Weights of a small GPT-style language model, trained from scratch on English Wikipedia: MLP 1024 GELU.
MLP neurons of a small language model. Each row is named by its layer, matrix (up: input weights; down: output weights) and neuron, and shows model dimensions 128-223. Each number is 50 + 15 x the weight over its row's rms, rounded and kept within 0 to 99.
After each neuron's rows, "fires on" lists the tokens most often at its 100 highest values on Wikipedia text that the model never trained on. A number after a token or word is its count.

L7.up750:66 59 39 43 77 58 57 46 75 39 29 45 31 49 38 60 45 44 71 72 39 44 30 55 44 68 51 58 44 32 39 53 46 39 42 77 42 72 66 64 44 45 54 43 27 59 24 45 67 21 60 48 61 66 55 33 64 40 24 51 47 43 45 65 46 45 80 51 42 42 36 80 54 33 89 51 51 54 44 51 38 23 55 22 73 41 48 81 37 56 55 53 63 37 58 52
L7.down750:50 63 55 81 52 37 53 48 56 59 42 63 44 40 33 67 47 38 50 51 60 51 45 32 56 59 74 31 65 31 51 43 28 47 63 45 58 51 57 42 40 42 20 52 55 69 52 45 66 60 36 54 56 51 62 40 57 37 37 47 28 45 30 50 61 27 31 62 58 44 51 63 55 59 46 46 49 55 47 68 61 47 48 90 48 32 51 49 23 38 28 31 33 47 73 22
fires on: "ed" 47, "ir" 8, "id" 8, " be" 7, "il" 5

L8.up817:38 48 62 60 45 51 59 46 39 44 35 63 52 80 74 46 44 72 53 59 45 50 61 80 40 62 44 45 46 32 49 17 42 51 61 53 60 25 43 43 52 57 56 56 58 23 60 35 61 44 71 51 42 59 73 46 41 39 44 45 37 66 52 82 30 50 59 49 50 51 62 38 74 27 84 56 44 46 50 63 56 35 49 58 76 43 56 62 75 21 58 95 84 93 63 37
L8.down817:72 42 68 66 39 46 53 51 41 29 47 29 44 49 39 35 63 62 78 43 35 60 43 35 37 50 25 41 46 74 37 60 64 50 81 38 49 42 48 67 84 54 68 37 48 90 51 62 53 61 31 74 47 62 46 32 49 48 52 50 48 50 78 61 44 71 48 47 35 65 42 70 24 74 57 52 43 68 73 54 35 50 36 85 08 50 58 62 30 55 36 50 58 49 48 68
fires on: "ur" 15, "e" 14, "i" 8, "as" 7, " D" 7, "oc" 6

L4.up333:61 24 37 37 53 57 37 61 47 53 34 52 35 83 49 41 27 36 69 67 56 57 64 54 52 72 47 58 44 36 23 40 37 78 67 58 78 45 56 55 52 62 37 47 53 66 76 47 37 60 52 49 58 58 37 45 67 44 31 34 82 30 59 44 52 41 44 48 29 27 35 72 47 56 83 68 17 42 61 37 80 26 57 35 33 55 52 27 43 12 54 48 78 53 64 55
L4.down333:49 65 69 34 74 36 76 76 40 55 44 47 47 24 39 84 54 57 49 45 72 53 84 66 40 18 11 61 61 42 51 58 36 61 58 55 46 37 32 52 47 61 19 45 67 75 52 46 37 60 46 55 53 70 63 48 54 41 40 46 48 51 42 28 77 57 52 52 56 54 51 70 65 56 47 56 62 82 78 27 40 42 24 45 65 64 47 71 69 57 40 39 46 45 54 59
fires on: "p" 40, "ed" 14, "ow" 11, "le" 9, "ort" 6, "j" 5

L6.up27:69 23 23 57 38 59 68 46 26 43 58 39 73 46 51 28 55 55 79 67 48 42 23 31 56 55 64 47 31 50 27 44 64 62 61 48 79 27 48 17 65 23 35 30 37 42 61 65 56 55 60 67 34 39 50 49 20 52 38 46 58 57 58 55 39 43 61 33 54 52 69 65 35 46 42 58 36 69 51 67 75 21 64 32 58 77 53 65 33 30 52 68 80 35 39 65
L6.down27:23 51 65 47 73 46 28 33 72 58 35 64 31 59 55 36 53 37 23 39 61 47 55 35 41 61 65 67 59 69 46 52 67 45 69 43 57 60 50 53 51 36 47 72 56 44 46 34 74 74 52 43 44 49 51 42 36 26 43 49 45 14 47 31 53 28 54 55 79 49 53 41 55 30 57 57 72 38 37 66 58 45 43 58 57 50 39 48 26 50 50 44 24 47 69 55
fires on: "-" 18, "il" 17, "ay" 10, "c" 10, "t" 10, "id" 7

L4.up268:69 69 62 72 40 62 57 69 52 46 40 45 51 25 15 64 44 68 49 41 50 50 56 46 51 32 84 50 58 36 45 46 59 49 44 28 54 64 60 34 40 47 93 40 21 39 36 25 74 72 50 48 77 76 65 45 38 52 35 54 32 48 38 37 51 64 62 64 39 63 47 64 49 49 35 41 57 63 58 47 34 57 53 22 56 57 29 50 29 43 55 69 71 53 40 49
L4.down268:67 00 41 47 56 60 42 34 57 59 32 37 64 41 63 21 23 38 26 72 53 46 41 42 75 62 60 58 63 69 41 45 78 70 82 55 35 45 34 25 57 73 66 32 11 36 60 55 55 47 59 46 62 49 50 54 28 64 21 69 45 60 66 39 56 43 53 60 34 51 29 63 57 25 45 44 58 28 42 37 57 57 48 35 42 60 47 50 51 35 47 45 47 22 59 60
fires on: "il" 31, "le" 25, "ly" 10, "ing" 7, "ed" 7

L8.up247:77 62 51 38 44 50 74 54 70 45 69 67 35 60 55 16 70 59 29 71 39 41 53 55 37 59 16 61 58 44 59 32 45 46 58 37 45 75 59 40 51 54 48 55 24 42 63 55 61 69 64 34 60 53 36 53 69 66 30 46 45 65 37 57 57 73 59 34 51 64 49 52 55 45 39 41 43 37 46 52 44 45 20 50 34 46 47 56 47 31 55 58 18 53 57 48
L8.down247:60 39 29 42 50 21 27 55 37 50 51 66 70 81 41 38 35 48 62 65 46 74 83 68 56 34 31 41 38 31 37 57 66 60 54 45 43 48 81 32 32 48 62 31 51 69 57 47 58 56 44 37 40 71 66 75 57 44 51 60 55 69 49 39 34 36 60 50 58 49 52 80 54 43 66 80 40 51 61 52 46 37 48 32 46 41 57 27 38 41 33 89 27 53 44 41
fires on: "ver" 23, "h" 9, "t" 9, "re" 8, "qu" 7

L4.up597:62 46 34 49 57 28 52 39 29 45 36 73 48 20 59 26 64 57 53 75 68 60 34 64 69 41 45 50 58 47 53 53 66 31 44 53 28 61 31 33 59 20 24 56 48 55 42 32 52 67 29 53 69 67 42 60 53 56 39 56 60 60 45 27 70 83 58 22 68 50 54 94 65 73 45 40 57 41 58 56 44 57 57 36 59 38 70 22 16 21 35 56 35 70 56 70
L4.down597:91 42 63 29 73 43 49 55 20 60 52 55 43 75 63 63 64 36 63 36 21 55 74 51 34 54 15 64 46 41 61 47 20 58 59 38 51 43 85 46 40 75 42 45 46 16 56 32 59 49 74 65 50 82 24 40 37 58 54 51 58 43 14 66 51 46 50 50 50 56 54 22 61 58 38 47 82 43 57 36 39 54 16 51 37 70 48 65 45 48 57 63 46 45 35 53
fires on: "g" 21, "in" 19, "m" 12, "h" 11, "i" 11

L4.up901:70 47 37 41 57 28 60 41 44 63 48 50 58 52 39 24 40 11 71 66 27 52 59 48 43 46 67 51 59 69 54 20 65 62 62 59 69 68 75 28 74 49 55 43 50 38 73 44 48 57 54 57 66 52 76 50 28 32 28 57 38 62 49 67 50 35 52 25 49 63 68 42 36 92 57 47 64 70 07 74 70 64 49 17 40 56 62 41 31 50 60 42 56 41 24 72
L4.down901:60 32 45 36 57 44 55 30 30 42 35 56 56 32 42 50 64 44 16 70 73 75 41 74 37 44 48 67 63 45 29 61 43 39 70 71 26 46 58 58 27 73 57 61 16 54 50 48 53 40 42 66 47 28 54 58 31 77 32 26 65 41 44 61 61 52 54 42 66 53 53 69 56 21 47 43 46 24 62 41 75 50 51 74 43 54 42 45 62 26 38 45 25 56 42 48
fires on: "ce" 17, "n" 14, "s" 13, "an" 13, "ing" 11, "ed" 9

L7.up21:39 61 33 71 34 51 49 51 29 39 56 23 63 52 22 44 63 30 65 60 35 31 28 63 34 49 42 37 47 39 56 79 55 63 30 65 33 70 42 39 99 52 56 57 42 17 54 45 26 28 54 46 46 62 76 35 34 32 43 43 31 45 68 46 33 61 62 67 41 66 57 58 66 58 63 50 18 78 48 11 36 60 36 40 54 47 27 66 39 52 39 54 46 61 59 66
L7.down21:33 55 77 36 61 15 55 42 51 32 46 51 54 65 63 37 46 50 74 54 48 70 38 40 74 29 58 41 62 52 61 64 69 41 83 61 40 57 49 43 59 38 62 71 48 58 64 60 52 22 47 55 20 70 76 51 55 38 50 60 50 44 25 47 56 52 58 46 51 72 46 40 83 26 51 20 58 64 53 66 63 59 33 71 23 55 79 09 74 51 54 35 34 14 43 58
fires on: "l" 17, " pl" 15, " \"" 10, "i" 9, "op" 8

L4.up519:73 42 50 51 58 70 55 46 34 40 39 72 29 44 39 45 40 41 27 40 50 65 57 42 57 55 46 44 39 33 49 44 42 59 53 47 55 37 63 74 42 49 69 23 69 61 36 21 54 37 71 26 63 73 60 49 47 48 64 28 31 24 76 18 54 60 73 36 08 27 77 43 42 44 50 38 48 55 84 63 35 70 10 54 70 49 62 31 52 48 50 48 49 61 22 53
L4.down519:37 46 35 50 63 63 55 50 28 44 45 51 61 87 41 45 81 39 49 44 45 34 59 64 15 46 57 54 35 67 39 58 40 25 51 50 51 50 31 53 52 48 52 27 54 59 61 54 45 53 54 70 57 27 52 66 68 79 31 66 28 51 19 76 34 33 43 69 64 67 24 38 60 86 31 66 64 46 22 53 53 76 53 54 55 58 42 32 46 59 53 56 41 48 73 54
fires on: " \"" 20, "le" 16, "s" 13, "ies" 12, "ers" 9

L3.up98:50 51 67 23 61 51 68 54 52 26 51 45 33 39 73 61 49 48 64 42 38 52 55 34 38 24 48 24 73 67 55 63 56 32 51 68 63 56 52 19 55 53 96 32 40 25 70 61 88 40 36 47 29 51 40 42 67 41 48 37 42 74 46 54 46 73 45 29 57 54 47 54 72 33 42 65 62 51 20 54 37 52 73 32 86 37 46 62 72 60 50 59 49 28 48 55
L3.down98:55 73 41 62 60 62 46 49 54 53 56 49 43 62 40 52 50 35 66 48 39 54 75 42 23 51 29 95 61 48 56 51 48 32 71 32 58 36 45 51 47 25 24 50 56 66 33 50 50 54 40 81 44 62 66 55 61 28 60 47 40 46 66 26 60 19 50 51 38 39 41 63 66 49 53 45 50 41 75 65 57 49 33 73 75 53 60 78 36 56 42 24 61 28 55 66
fires on: "or" 45, "il" 15, "k" 9, "ed" 8, "z" 6, "m" 4

L6.up675:55 57 61 46 14 24 64 39 55 56 36 47 31 51 50 41 47 48 46 57 55 61 63 55 55 52 44 38 45 42 40 48 54 59 32 59 41 42 46 36 52 37 30 48 46 45 53 45 78 20 20 49 82 39 05 31 39 51 46 63 49 44 43 32 60 65 41 38 56 61 76 56 65 59 46 47 55 42 49 70 52 37 40 23 48 34 33 49 53 62 53 73 68 40 60 24
L6.down675:63 49 53 54 44 45 49 37 56 37 71 58 35 55 34 25 56 45 36 53 42 32 84 82 39 46 55 66 48 46 57 64 62 60 51 42 54 29 70 63 56 64 50 36 47 40 29 43 46 58 62 25 51 41 57 63 51 49 55 49 66 39 58 53 50 15 40 46 62 47 39 42 47 69 53 67 56 64 44 29 22 32 44 57 50 45 75 32 59 54 39 58 43 47 35 59
fires on: "s" 29, "an" 16, "t" 10, "re" 8, "ub" 7, "y" 6

L8.up972:71 36 56 48 49 42 59 36 31 21 30 32 33 44 59 64 74 34 54 78 40 31 55 50 45 51 57 92 32 59 64 99 45 92 56 69 11 47 65 42 63 51 64 49 68 36 54 57 43 36 42 23 44 51 44 69 51 61 63 30 50 66 65 48 37 65 65 44 38 56 18 77 47 39 39 59 35 69 50 51 68 72 60 35 63 60 33 57 45 68 77 51 52 53 32 40
L8.down972:35 57 53 55 41 63 67 72 56 70 68 42 52 81 35 77 49 62 54 31 67 71 30 57 46 36 32 41 84 28 44 24 42 52 59 46 60 53 54 50 59 62 34 46 63 37 61 33 21 38 42 66 59 72 46 30 39 50 48 33 31 53 49 50 56 69 43 39 57 54 68 24 32 27 61 32 27 73 68 62 39 52 42 63 65 43 83 44 63 21 49 41 35 57 50 62
fires on: "ill" 16, "id" 13, "is" 8, "ed" 8, "s" 7, "es" 6

L3.up172:46 28 59 18 35 43 58 71 61 60 74 54 48 62 63 26 71 62 39 31 53 83 15 50 74 54 33 44 44 78 48 52 49 60 59 68 31 42 67 23 80 89 55 47 57 37 24 59 58 42 61 73 39 23 33 67 48 31 75 38 30 35 51 55 46 54 43 37 24 35 51 49 30 22 64 58 58 54 18 45 54 49 60 46 55 64 58 56 34 37 59 52 54 72 31 53
L3.down172:43 65 81 80 32 50 46 52 36 73 65 66 59 44 59 52 27 41 47 62 46 63 48 50 51 23 50 51 32 40 27 55 57 51 33 62 38 58 73 52 65 42 57 53 35 40 55 62 69 48 76 17 31 69 44 72 41 63 51 63 51 47 39 27 60 52 36 21 72 61 52 47 79 78 33 41 75 35 47 15 67 67 70 52 54 52 41 82 28 79 40 10 25 41 48 46
fires on: "s" 31, "al" 17, "im" 15, "is" 9, "ic" 9, "ial" 7

L7.up200:22 49 36 56 20 40 23 42 59 71 42 50 56 37 46 49 42 32 69 43 41 49 53 41 22 29 72 34 47 77 43 58 21 66 29 60 67 44 45 38 68 62 55 40 75 36 40 50 76 54 56 43 50 50 30 42 55 22 65 51 57 75 39 64 36 44 75 46 51 31 61 26 26 51 54 33 54 73 57 56 39 38 64 66 56 22 54 54 50 31 55 55 41 54 40 38
L7.down200:44 45 47 67 19 38 48 59 43 15 49 67 77 55 56 65 63 72 49 39 67 59 35 69 44 33 52 62 44 16 56 75 19 61 38 14 60 49 59 42 37 63 46 81 32 66 67 44 41 19 84 62 42 41 45 50 44 53 31 76 63 54 47 63 70 32 65 72 52 48 18 72 47 48 65 50 60 62 57 38 56 53 58 43 43 60 38 27 38 60 17 41 65 34 54 55
fires on: "ri" 22, "am" 19, "o" 10, "s" 9, "l" 8, "h" 8

L4.up304:72 58 66 32 30 44 90 44 32 55 32 26 48 65 69 35 95 46 64 39 50 33 41 56 50 57 77 32 65 59 42 30 43 48 79 43 54 53 55 46 61 42 51 61 80 16 31 53 66 51 35 60 61 51 58 20 48 40 47 59 42 44 66 40 36 70 64 78 51 26 54 68 53 46 42 59 32 47 58 68 28 52 38 38 32 53 50 43 74 43 68 65 67 60 49 80
L4.down304:45 83 46 20 63 76 33 45 62 53 69 59 20 30 43 80 84 53 45 54 58 79 35 34 78 54 18 54 51 56 44 48 57 41 49 58 36 49 57 34 58 46 40 53 17 91 65 44 30 52 39 49 55 43 50 49 66 38 35 36 30 28 22 67 65 40 83 56 20 59 54 53 55 39 58 73 56 65 21 62 29 58 25 55 62 31 56 62 25 50 39 33 83 58 43 53
fires on: "l" 25, "ter" 14, "le" 11, "p" 7, "it" 6

L4.up67:32 38 43 54 41 52 36 56 46 54 64 25 71 45 63 78 78 42 70 66 45 72 61 69 41 61 53 46 44 60 52 62 36 58 17 58 59 47 48 45 51 15 39 46 34 89 26 57 13 55 44 62 77 45 72 46 34 12 43 36 40 36 65 79 46 48 46 39 39 63 46 49 41 39 55 55 24 54 29 26 39 49 45 41 56 66 51 55 31 70 45 64 40 45 57 50
L4.down67:33 46 38 69 68 39 42 34 51 44 25 57 23 59 33 46 44 70 61 52 48 66 70 51 56 36 66 69 18 73 20 50 63 37 55 55 29 50 36 61 31 34 54 33 45 31 38 43 65 35 59 59 18 39 47 49 56 59 51 67 51 56 62 57 64 18 63 65 44 50 73 53 67 59 64 58 33 50 36 70 42 66 45 64 76 42 79 33 48 31 23 41 53 40 00 56
fires on: "s" 30, "k" 22, "ent" 9, "us" 8, "ia" 7, "e" 7

L8.up607:60 35 59 47 35 26 67 46 70 33 54 61 47 53 56 52 59 43 50 75 67 36 63 43 71 33 53 43 39 50 25 66 20 36 62 70 57 51 33 69 44 46 43 39 38 69 70 76 46 36 48 58 41 27 76 53 13 26 31 47 38 47 68 41 45 58 37 50 64 52 47 87 57 47 42 33 30 47 34 67 56 69 48 47 63 72 94 50 32 45 09 71 41 74 54 66
L8.down607:60 43 19 77 60 44 54 36 40 43 46 56 46 54 45 45 55 82 58 53 90 71 50 34 55 52 65 47 51 51 59 57 57 62 17 47 32 58 35 65 44 20 57 50 47 55 72 41 68 44 63 46 41 59 49 30 63 42 65 60 46 52 70 52 62 47 63 27 53 42 33 46 56 58 56 51 83 40 69 46 44 43 57 34 66 24 52 35 47 42 41 48 60 57 45 41
fires on: "ia" 22, "a" 20, "e" 14, "an" 10, "ce" 5, "ar" 4

L7.up714:78 54 44 40 20 60 24 50 29 44 49 64 52 37 20 39 62 52 43 56 66 43 28 30 38 56 79 18 29 43 66 36 56 39 35 48 36 63 73 42 61 52 73 38 65 19 58 51 80 36 72 31 52 45 45 56 48 13 31 51 51 53 72 47 60 41 66 47 87 59 36 77 63 50 50 30 40 60 60 90 24 31 55 47 36 34 64 48 57 45 59 44 51 54 64 73
L7.down714:46 33 49 78 33 16 36 28 48 24 60 28 48 68 63 59 10 40 43 62 66 51 49 50 43 28 79 44 40 33 65 52 46 43 57 22 64 33 76 34 63 58 55 29 58 52 37 33 47 42 65 48 70 42 74 64 57 39 50 43 55 42 40 58 49 71 72 44 64 74 02 72 63 43 62 34 83 63 49 58 38 74 60 41 34 28 49 71 20 52 48 65 63 44 66 75
fires on: "o" 42, "i" 34, "u" 24

L4.up779:62 31 68 83 52 22 65 60 41 44 60 87 30 52 48 52 32 56 30 45 58 34 43 11 54 57 60 54 56 45 81 41 65 64 66 31 30 22 46 74 47 79 60 55 21 42 63 37 68 42 63 32 35 30 40 42 60 67 16 55 42 57 72 81 60 52 45 68 52 58 65 29 41 61 43 49 31 67 57 64 70 37 38 64 30 79 32 38 62 45 56 63 35 56 81 58
L4.down779:25 42 28 49 56 39 68 32 59 62 32 39 43 48 45 35 49 34 47 26 63 56 36 66 25 55 40 39 40 69 26 35 54 67 45 54 59 44 64 34 69 41 46 53 57 50 46 70 46 41 46 45 46 55 46 57 40 51 70 78 54 32 36 47 92 60 54 37 50 78 40 40 47 23 62 29 29 47 72 53 74 26 51 27 73 63 58 35 52 27 19 26 65 51 48 54
fires on: "l" 51, "or" 17, "el" 8, "n" 6, "re" 6, "x" 5

L6.up586:65 70 48 40 40 42 59 53 70 52 39 43 43 36 45 43 68 45 62 51 65 66 70 48 63 53 21 52 63 48 69 50 58 80 30 45 54 59 40 35 38 42 31 46 55 43 44 30 43 53 49 28 68 02 71 50 70 38 40 44 56 75 55 74 60 32 67 42 77 66 48 41 99 28 65 44 59 35 69 34 69 22 54 50 68 47 75 57 47 32 75 60 27 37 44 50
L6.down586:47 57 35 49 47 31 70 52 52 35 63 53 30 54 32 48 43 31 35 46 25 36 47 61 32 64 47 38 34 32 58 50 42 64 53 67 58 49 50 44 53 61 26 26 61 42 31 31 53 32 31 78 59 70 33 60 26 61 52 31 41 56 40 44 30 62 26 71 26 57 48 44 80 72 44 41 69 56 51 55 47 52 36 54 31 30 65 55 45 34 15 65 57 56 21 58
fires on: "uc" 14, " St" 13, "in" 12, "v" 12, "g" 11

L7.up433:57 56 50 44 49 56 45 36 57 63 38 61 59 56 36 67 55 58 65 63 38 90 33 61 24 56 74 35 46 38 21 56 83 39 82 48 15 37 79 54 58 49 35 54 53 80 75 24 47 63 52 39 60 37 54 38 32 44 70 23 35 46 62 50 68 78 35 43 72 40 57 41 37 36 55 42 60 58 74 65 38 41 52 62 49 24 80 66 66 36 85 46 60 48 52 50
L7.down433:31 31 37 88 54 45 48 35 61 55 40 32 38 23 52 67 46 54 69 52 08 49 62 55 77 62 27 67 34 43 71 70 71 67 42 35 49 50 47 53 49 29 47 64 58 53 64 45 81 30 57 62 72 57 65 66 55 67 50 50 66 34 74 72 37 48 46 67 31 56 57 52 53 35 56 30 60 58 44 22 48 49 31 43 52 92 40 57 50 22 60 31 53 64 66 35
fires on: "art" 16, "op" 12, "ac" 9, "ct" 8, "t" 7

L7.up560:19 57 76 37 45 46 70 63 68 49 68 68 54 56 49 56 69 58 53 63 65 68 59 25 66 85 59 81 31 99 33 16 59 55 44 33 49 46 55 46 34 58 51 49 46 58 59 63 56 11 72 81 42 46 43 53 76 51 37 51 24 44 42 45 50 70 55 29 57 49 57 56 32 48 50 52 37 37 43 55 25 41 41 53 54 15 44 60 41 47 54 52 49 52 33 51
L7.down560:43 36 22 54 54 42 59 69 45 52 32 38 47 29 39 49 48 40 71 55 02 38 38 58 55 51 48 47 54 57 67 71 60 51 61 49 40 43 52 37 56 56 67 45 77 69 73 46 32 40 59 42 54 56 60 57 42 59 54 37 33 44 51 48 76 28 45 53 58 41 47 20 68 38 74 37 51 58 63 29 75 45 49 22 37 85 74 55 52 54 35 66 55 43 54 68
fires on: "e" 18, "ct" 15, "it" 11, "end" 5, "op" 5, "ut" 5

L3.up490:59 43 42 55 35 72 53 42 46 48 31 54 54 63 41 74 77 72 53 42 70 30 43 50 60 55 30 49 46 69 54 52 38 43 56 54 71 28 84 56 42 78 39 67 32 56 52 65 46 61 32 45 36 18 60 58 52 52 40 52 67 60 23 66 51 39 61 22 52 53 19 46 51 73 36 36 25 57 61 22 54 70 25 70 30 64 65 50 68 44 44 53 75 55 37 43
L3.down490:61 29 64 30 37 51 65 32 93 79 60 47 53 57 57 48 54 53 57 51 32 66 40 50 28 53 34 46 81 33 56 42 27 43 20 36 74 48 38 58 53 52 44 61 53 58 97 48 04 55 58 50 88 71 50 22 47 70 53 62 55 55 58 48 57 54 61 73 56 56 70 41 53 51 56 58 60 48 29 47 32 61 50 36 58 44 72 58 46 27 72 55 42 64 56 54
fires on: " his" 18, "n" 15, "s" 14, "is" 7, "nd" 6, "'s" 5

L6.up882:56 49 47 61 15 50 54 57 40 62 47 64 42 64 51 45 73 60 49 45 26 42 45 50 39 54 45 45 63 61 53 34 67 58 37 57 55 54 16 35 34 48 61 36 73 61 51 65 64 66 92 14 53 46 34 42 59 18 61 60 32 61 40 72 46 44 65 44 44 31 44 55 31 50 68 80 41 59 44 31 38 40 64 49 58 37 23 43 57 56 25 29 64 27 53 35
L6.down882:38 33 51 52 49 62 37 58 88 30 53 29 64 42 57 34 50 63 29 53 53 80 49 42 51 46 58 64 66 65 74 40 33 84 56 36 54 65 36 30 47 67 38 60 53 57 67 74 55 27 73 56 47 61 33 53 78 51 45 53 76 32 49 42 53 53 46 64 41 41 38 72 33 19 49 40 82 58 47 40 59 34 52 62 21 67 40 29 50 67 35 67 57 42 59 59
fires on: "he" 53, "l" 24, "d" 4

L3.up1016:48 38 65 14 43 11 43 36 68 39 47 47 38 60 44 37 69 41 43 43 57 56 44 35 75 58 51 66 53 50 35 42 59 37 51 41 42 63 37 44 53 59 52 64 78 42 99 44 26 64 39 59 79 40 49 68 44 36 47 49 50 42 25 65 53 80 31 35 55 48 48 45 47 66 69 27 53 33 42 80 48 40 49 63 34 57 79 53 39 28 53 71 51 82 28 34
L3.down1016:39 55 47 79 52 60 38 53 38 57 34 65 63 45 64 48 44 57 29 48 59 38 76 59 49 47 49 33 43 32 25 57 38 90 62 66 46 51 73 21 51 66 55 34 48 45 60 72 42 47 55 42 20 49 42 57 53 69 63 57 45 62 44 27 45 52 37 26 36 43 29 82 46 27 55 78 41 54 67 61 67 61 57 52 25 47 41 67 69 56 10 39 47 55 39 59
fires on: "is" 51, "an" 17, "ic" 7, "c" 5, "ain" 5

L4.up426:43 43 57 83 63 16 76 37 43 67 33 67 60 25 30 38 72 35 60 42 71 44 30 34 56 52 34 60 64 37 66 69 26 38 63 48 53 47 44 59 40 36 65 54 57 79 19 67 66 40 39 46 58 44 64 48 61 30 28 55 57 26 40 84 61 57 58 52 62 31 56 77 37 78 54 52 34 58 39 36 72 56 61 32 39 51 75 52 46 43 61 80 47 76 28 65
L4.down426:50 50 57 47 25 54 51 63 37 41 71 71 24 59 46 40 50 44 39 42 48 78 67 27 38 65 34 44 62 45 57 46 63 70 53 44 76 74 47 36 18 50 67 67 50 39 47 39 69 41 60 51 72 51 44 37 50 49 45 60 74 44 35 62 27 61 49 59 47 38 56 47 69 62 33 76 70 69 64 56 59 86 26 53 47 12 48 44 65 60 37 25 58 25 53 64
fires on: "g" 14, "ed" 10, "ated" 9, "c" 9, "m" 9, "," 9

L7.up862:54 48 66 48 25 61 66 47 99 69 63 27 64 56 45 20 36 63 34 40 43 61 43 47 36 51 75 32 46 60 70 47 59 55 49 34 54 24 61 77 64 64 69 52 60 65 73 31 78 74 83 29 37 62 55 78 65 31 33 46 30 70 74 48 62 36 60 59 45 64 52 51 66 38 45 18 47 35 75 32 32 54 51 57 74 38 35 51 50 31 35 29 40 65 32 20
L7.down862:41 67 42 58 47 46 42 36 56 60 59 63 77 71 47 70 60 53 48 89 46 59 54 70 38 57 32 50 44 28 43 33 63 46 43 41 63 42 73 52 57 57 47 34 59 53 67 59 80 38 41 55 66 50 54 46 31 61 62 54 59 58 34 83 66 65 69 71 45 51 49 45 33 45 67 49 59 34 61 63 33 49 53 20 72 51 51 57 51 27 16 28 38 60 41 43
fires on: "all" 21, "h" 16, " with" 7, "er" 7, "ge" 6, "p" 6

L4.up658:51 69 49 60 69 31 45 67 62 70 51 61 50 62 33 52 64 35 43 28 59 54 53 46 51 33 43 34 67 14 47 43 64 66 50 49 70 46 63 36 68 40 50 35 26 55 69 40 37 60 54 35 49 52 37 53 49 72 30 14 56 45 74 60 65 50 39 63 24 57 24 61 58 66 63 62 56 26 44 43 66 73 49 34 33 43 32 63 58 44 44 73 57 76 42 52
L4.down658:56 26 53 62 57 29 46 63 48 69 46 54 29 35 43 58 57 25 64 42 55 37 59 41 44 21 51 44 77 67 51 68 39 61 40 47 44 44 36 43 34 30 46 51 47 45 40 47 25 44 29 53 52 61 68 65 59 61 35 32 53 52 46 62 59 59 35 27 23 56 35 32 55 62 69 57 58 52 64 26 35 48 61 35 42 46 35 80 55 55 40 58 63 64 53 53
fires on: "m" 17, "est" 16, "ation" 14, "ed" 11, "p" 10, "st" 6

L6.up974:44 39 49 35 36 52 48 63 42 37 41 60 30 44 40 41 56 52 27 42 58 31 34 44 45 47 45 66 42 61 27 53 67 69 68 53 51 43 48 58 68 35 45 53 52 22 28 54 70 72 59 27 26 62 45 60 28 84 32 33 48 66 56 68 49 54 51 60 32 72 60 52 53 40 19 26 58 50 65 39 27 60 49 50 56 47 42 68 48 16 63 32 48 35 52 37
L6.down974:77 56 64 88 68 40 38 38 44 72 29 37 36 29 49 10 32 67 54 44 56 71 54 61 22 51 67 57 78 38 36 58 38 54 51 60 62 52 77 51 48 66 41 25 59 71 40 41 23 51 14 52 74 49 48 56 64 59 61 62 41 10 47 27 71 46 63 41 56 49 55 35 46 25 50 80 36 59 54 61 58 50 60 43 47 74 68 37 72 59 33 40 41 62 48 51
fires on: "l" 15, "ol" 13, "el" 9, "est" 9, "al" 8, "at" 7

L7.up918:63 61 37 71 00 82 43 65 50 66 35 56 52 59 47 56 64 46 62 52 51 58 59 27 45 42 67 49 41 50 61 75 54 25 62 65 63 37 37 32 30 63 54 69 68 42 76 50 62 76 48 48 57 38 81 56 50 49 34 38 30 50 54 49 20 50 57 48 62 78 49 47 75 48 65 67 58 70 41 72 63 52 43 57 36 34 12 53 38 37 77 60 46 47 65 60
L7.down918:37 68 42 49 59 18 51 33 45 32 54 12 69 38 59 51 36 26 40 84 78 47 52 57 46 50 59 61 34 58 76 51 59 45 51 71 38 45 56 51 86 58 55 64 63 59 49 44 33 63 58 57 69 46 41 58 50 32 40 60 25 41 45 32 55 61 49 35 44 42 45 26 67 53 48 25 51 53 48 52 35 65 56 59 42 63 74 50 60 60 41 42 39 30 33 56
fires on: "i" 79, "ong" 5, "ian" 4

L3.up696:76 36 66 71 75 49 25 50 48 34 42 34 64 67 72 66 54 49 50 49 45 71 53 54 66 21 42 86 62 18 48 37 43 84 32 59 57 17 80 60 61 38 53 39 64 27 39 33 83 70 56 55 46 26 31 55 42 43 63 21 51 60 66 57 42 56 20 51 57 63 50 47 03 62 42 68 44 61 44 49 84 59 56 73 32 35 40 76 77 55 35 46 37 55 47 59
L3.down696:49 41 68 53 57 33 59 52 42 60 48 57 75 39 55 42 69 72 60 54 51 39 45 46 68 44 44 28 61 59 31 71 82 50 28 46 51 69 00 32 74 36 51 70 45 40 47 58 46 26 48 55 34 37 43 74 50 67 00 33 45 64 74 42 54 60 57 41 53 09 63 60 81 40 55 54 53 66 53 46 40 36 34 43 49 38 62 51 41 50 50 53 53 91 71 55
fires on: "ation" 37, "ol" 12, "ed" 8, "n" 7, "is" 4